From a checkpoint of a small transformer trained on Wikipedia: 88.4M parameters.
MLP neurons of a small language model. Each row is named by its layer, matrix (up: input weights) and neuron, and shows model dimensions 426-617. Each number is 128 + 24 x the weight over its row's rms, rounded and kept within 0 to 255. Numbers have three digits each.
A block is one neuron, or neurons of one layer that tend to fire together. After each block is what it responds to, as a language model described it from the Wikipedia text at the highest values.

L5.up234:174086100092082140109121166137140141125170155161154134153121154118109112137152105138121101107126116156126130141102166090123109122124124142129138134131145175125141164116127127115117150147183129108131184152153103139126108125111138093129138134110119113157104148120156106166131079131090141131097073149104151085139119081137156098114092165083152126101082119154120140178172117156113128142122138108172084124101082130158143139141135099125146155116150107092140125155164159152147086171122166141147153154109108121100121121132159173161091139137081095142131125108180150086152159128124157133
L5.up1760:118101148109105158111146176128128169124129135183145164115147158131139101110114112110109137124132107164113163180137149124131166155133116124092126132135123130142135128163134135145122128111141096136102165130166115106144123129133133164120124135141143115143125154133123093094137173137112082152131128166098129068111154177108146118140121127144137141089111119149143108146146110153114141124140117104076143092149132118141150141113148111127089099129098113165121156113099109136142129116104143184128117121108122106072104157125129113144101154145105143162106149104115165152160118156099119099
L5.up1868:137122144117102112108144165168127161107147137152145165154131139064137100118121097121137121150127095142139138097129096170152132121163143089127100159152098152113131141073165137122155162176168126120134145101152140129165099100103100155138135139129109116093096141128121126122149136124152119137098112083077167120134151138118104113142116153156115130102140138131121082169126130123121083132111118089135133135157122097147148140118130124134103136131107114134140091144167133138115108084086125128136154128137094091157116133143124123144096145115095145098123138108120112129171156156119126113
L5.up2280:158077119122150113137162129126107136131151127149109157148107128159183135123174141133099146087166137108107142156096063130183130134152142104101117156107101140161170128180101072183156154097191097147128120128155096120149128087175146153116155126140166114137139156125121126080094169122132112112114131118128136167077120095154149129147128131159080111138148134168120087174153150112109131124116131175084150160106124182101119098128131141139089105113083124158114146159074123137129109096100142109120180132150120143182151125173098122122113192122130126123108141123110117140151156111121133138
Description: Verb stem after subject. Verb stems right after a subject noun phrase or comma, usually before an inflection split off as a suffix, e.g. lead(s), stem(s), mean(ing).

L2.up565:144120128105135091161128144141146119129155124116167136164118100122147142104112119074143116129128120117134146114146115149091153098133072133112130138134119060108147106170115136165112175102106112124153146093074133140134154119135141122125123110177141130151122144118115133129137164117097109089155086085097108156140130147139148133076070145141147125148105133120083121092144143096110104113130165119145135116162112136129178125180112135093150130157141125136117136189059148149108160140132127147124104088150102104147195151119118110157109081118117141112106104113108137126132134172126143148
Description: Clause-linking conjunctions. Conjunctions that start the second part of a sentence, strongest on correlative "but" (not only…but, neither…but), also or, and, while, that.

L11.up681:081161153099129155156107179137186100131094122139091093137149109171140139151099139061135137119118135119138124151147123143174146139093155153123139104118136112130146143149108132113168148156085149123109148167156095167129153137114128112068134119098142129179112129131164134120109092095125135125125178134166143120134111108091114149125149170139143104103133101148148132129161150133146152138144125139087126109144161107104120144121172092115119166145099160126114113160118124119094132125101120145117115120122161160128165106104123146091088067103111137183103124131154122120132156095123094108
L11.up1075:157176168098151080125144094160148155162103108103164131137133155152139136109154140125116105137144117096178128112128135110146101140163129119135111136158158159120148126106130116133152114106119145140109134154097142129120127126111102120112105125086102144141125092150122123100105135133160135128176144115124106106162145140099120167104117117129156115091109153164128152147114112092111157143175105115101154145150088109122146130114173102130143135128121143164152170136126138141158130133130083106123123153128133169131120144128094166129140093095146106135174101131085103128143133123134124164
L11.up2103:146088139170159127135151153161086106162116100156081127148154124128115090116112113143190112107140111136124130068129117156133158137151144145128113132120122143157119094123118129104150133152151175096150179122147122138138147140149090106075148109129109070169146116161105154098132104129148115171161101142135102130125135133094150139138117156109117101121141137120123114134121085127122186115121129144123072178169088127118128125122170154150163142132128121127118168131156135115132147137112148136106153136156157121142136158152129123166149090140136108123146130128148078104120071096122117097
L11.up2304:128131115105113131166145140122114159131113132131119105157119116129119115163138115107112143080094150116133154129158072091115122146173118135112121127118117114145114143167114095080106091141103078103125134090160125133106131130137134118153138094142102142145158169134128169126096096104100118194093093120105164103166088135136114164091103156160165128176145112111165154138087080155106110155122104119141141106137130117126103108159135141077130151154167153130129150099058121129146105097107107140117135124074110154121136112126093137124126078122158150126122088162152131150160119166152119173
Description: Decimal points in statistics. Decimal points inside numbers in tables and statistical lists, e.g. 13.7, 22.3%, 14.9, plus weaker mid-number pieces and table name fragments.

L5.up372:124131093135129169217144114143132116106124134110150101136121064112127129113120114154103160143173094132095109122127135137129183119155130158165144128142095169151147157138132114128107142120150105094106098141116095184123160083163142136144162117159153156104107138122109149138131143098053140199136162140140126154130132132125102118112165134119093144139137091146110118139137165085134105122180142078139130108205143142147103124139145133107103145139134152126107158185152120149120118100154123120135166082159144094110126120094186114166128076110121118114099103104136121130109088115131087105
L5.up705:132106112158118133145074137115118107155168079149123133086085111126111175125124083067095134132182132145138129132133118098124114165139084182151139128129140169149131147158150147124141138127121127108107164167156117107102105077180148104125141129121171110113127064142121116138160125110139141141140152092096153134156144132073136139151139115097122151114144115109133123149143086118126077127151121135139137111134096131119175067107149179131119130150078138149136133194141147187141087106152127143139150173077161112150118117115138105127151142123120156094114132112122104146141136144109160109
L5.up1426:133111120122125119141148121108163108114098123093141137087138154149120140146145134115113153122094098128150086147099130147109091136181124087120115139122135150118110115113138147139098156101176133091095124156127115144164114138129130099125145109122096120124112156148093160141089108135116148118105122156176100122137127119131106092133141079130110107126130102142071173098161098118149117110144096133120130144132107149141105138105113103152151130121153109155183166116127160159121127131132081132129108140134083162170086145119098107135101119128094142110116134129112116105122091166131132113
L5.up2252:176159086137115136156108138101099125134124137087091164131108124131120161114148138105139164110117136135123157132084141089098115132127143088136123125125125155094110148139125128106131121093158140149125109129105126142097145093125136132140176110123150118134171149095161164129151112127140125119109099107099128085191157084123130107095132111149106116147141113157114141136143135104126111141137148124132091093147122124102156101147108096124162106139094080118122143118153137109106164141117120104102175125118112113154136105072141149176105126127102126111130098116113130124100117149155097121
Description: Clause-linking conjunctions. Conjunctions and relative words joining a new clause or phrase mid-sentence, mostly after a completed word, such as ", but", "or", "which", "where", "and that".

L2.up294:103147125141128160139136119103131133106105094150106164167103120175125160092158112123135141095154167140121111172072166102151141115146108116078168103085105129137117068097150130135111119152144138107083143126171153158114157096119140114103132085095109161139090136075130134137093118119120124105118159124143170112127114147154127163138132102140103065134114115124124112139100120155121102109166124123130146142146085145109137103130145100107093143127115139137110134103126123077113175123100131106122157135130105057139162094162101142188145091143118151163103094134139102146115123146166158128
Description: Statistical table number tokens. Digits, decimal points and labels inside number-heavy Wikipedia tables and infoboxes: census, climate, election results, e.g. 1810, °C (°F), voters.

L11.up601:152121123149128157134155125136133129086161088109127173143137082113141135155136179098113152148142097147114126121132135161156112161125134097119110123101127166156177115135153156124162140130097134122121125104130114108096138166137161137121087107085126140163124167107179069141100140096172131129145132110159140136138178071121130135124142104122128111093112107160155124129100125167123084110105122128078160155146082139133092139137116146163141140133108154084129153071154125110100094134122145073142149142145134157162136108086138151137121108119104112169130145138120116098103123126120127135
L11.up669:166133088110134065158143119137150164097104122118136176134124111123098107154150119096132126136087127124097117144116134148110094127132139128175121158080111159141130126158139090150102126147132111158138141150128081151071120117126135128162134176130132155136099125145110135115148103128137121150116131175135139119128111131153124097116156124122140109148153120119146147111110135146141107136132182080105133110176132111109140065152093095097096183162146172196116126089115135135140118123109130151114190149144119161180123110082121158097056163120134151143161090126111120146128146135123113144
L11.up1145:120141115156115138149113119129091124147187122144162110179168104133104129101105139136160129114084134115092091109150151139172154188136104130102114143120093154145087116108114095152131140129125106145108128152136089144101083139120120109123172140117156139100123151162092158129121126113168152148180107115094149160136136140127128121146126138112126101131114102125132130149088155129063072141136124125124118154161151123144110128132112130128136112123136139169140159141133127112116090137116108155124171111149110184153112111171119173133130120103162135135080139091114112143139130094087162131
L11.up1443:153126139093115121124117114144086141109174134090123116114121150090134090142117142141132130117128113127143103122108111126160109140128121135175134139107157178107140094110123152146105145116174123131121119155151132115189113163070112169101144151187102112117114147130134153129157099118166074158170145126103108122095145163165111109138120093109104080156124128171139155111145105128127115079160099163122143139154132148145177102141123136121140121181131110121143117149095108102132108097108115124165140095139167123095100103143100162158117129139129154157135122116122115139124101135119148127
Description: Clause-linking function words. Auxiliaries and connectives that open a new clause or predicate after a subject, such as was, were, to be, can be, being, or, and, where.

L2.up1557:159121149104109132121158134124080139079128151131128131151176135130139116157171177168168112078099104108150155154146151086141106119117121138095128131112195101142149121123142103116150159151120112139130097143092089124162138118130131158094126154144144143111086122146142140111122124122110157083118112132157160127143119137118147111159110130096118116098121083132121110133142137150097111112128156088147149105133144129132101097146127136104122107142114122162116107136181118157099105115089166120166096133125124117121131161165118122147117122148095115097146168119154155151103152141126113139
Description: Verb stems mid-sentence. Verb or word-start pieces right after a noun phrase mid-sentence, such as demonstr, indic, coin, featured, shown, plus parenthetical in.

L5.up100:114143144138116103083107098114134114151126084179130128109092131091141091137153118092107090100145136152136142135162126095120151124162121079141132115182165099109178129138132128121097140100142119107149164144099131152134094115111166125111165117179145145144126152088114152118119157116102093117125121177109159154155080141131147110110174093127103109139133082098103121148114122090142141101107131100100128117175108136089158131132114098111098124112162118183086172173151154123106116126138106094146116121101093126157102132121077155116142084110108094109119113095143119113143108136113100157
L5.up181:148114130097136145106139098136113108149121069081111100074147150106130138119116127129145104110148169111112139178088108077140102152143103093184119138140107129141130076133082088115163125102125119136108145112109110171089126186092134128172131125129091163095122111100116136130114106148101110176133137103130142121123138105133102127125123173115145140143096172165118095131109126121119113159146153134117107105135087130154146110101113093084112175166098135124156131109189144118115134103158105148127162115107100080127139125114113121120094136116116117149107158094119123102141144114147136134
L5.up512:112158166158093098187123117117170115138125145148120101118137147095151147144096127148153109159142192094150138151121120123105141052124118164098095094169185112104103146172095124112092128163116159130111147147165093088096133173148168151108136164109129105114114111096126066130130108176129105085163157135110105118131130114134151111153162121143171116131124157143141128125103115164162149109110102126161104098115099119125102170162120104100132151103045137116090151148108126101157137104168138135115154110161118127093094119145123153132110116091135103106157141132128100133139088116105146151
L5.up1968:135157130148110112146070181143129095135153129128177127101119147107088150107095117130115124128105111151126128136157132145126138127099102134122154076108131104133115132166127124123098132077104147115090152167147097138126145168150170110111177140109101122146123150148110083095142142143110126135134122141200080152178128149118157142113150123140108115142086144131115124143116160152134145112123159117145098098156068097140150128100103136115128104201097144161102087119158109110137160134114153094121117120102129134087143138129157152102134145119120109166122118131122123095112122167082175091
Description: Table numbers and word pieces. Digits and decimal points inside numbers in statistics tables, e.g. 87 in "(87.4)" or "." in "50.4", plus middle pieces of rare or foreign words like "Rykwert" and "Guangzhou".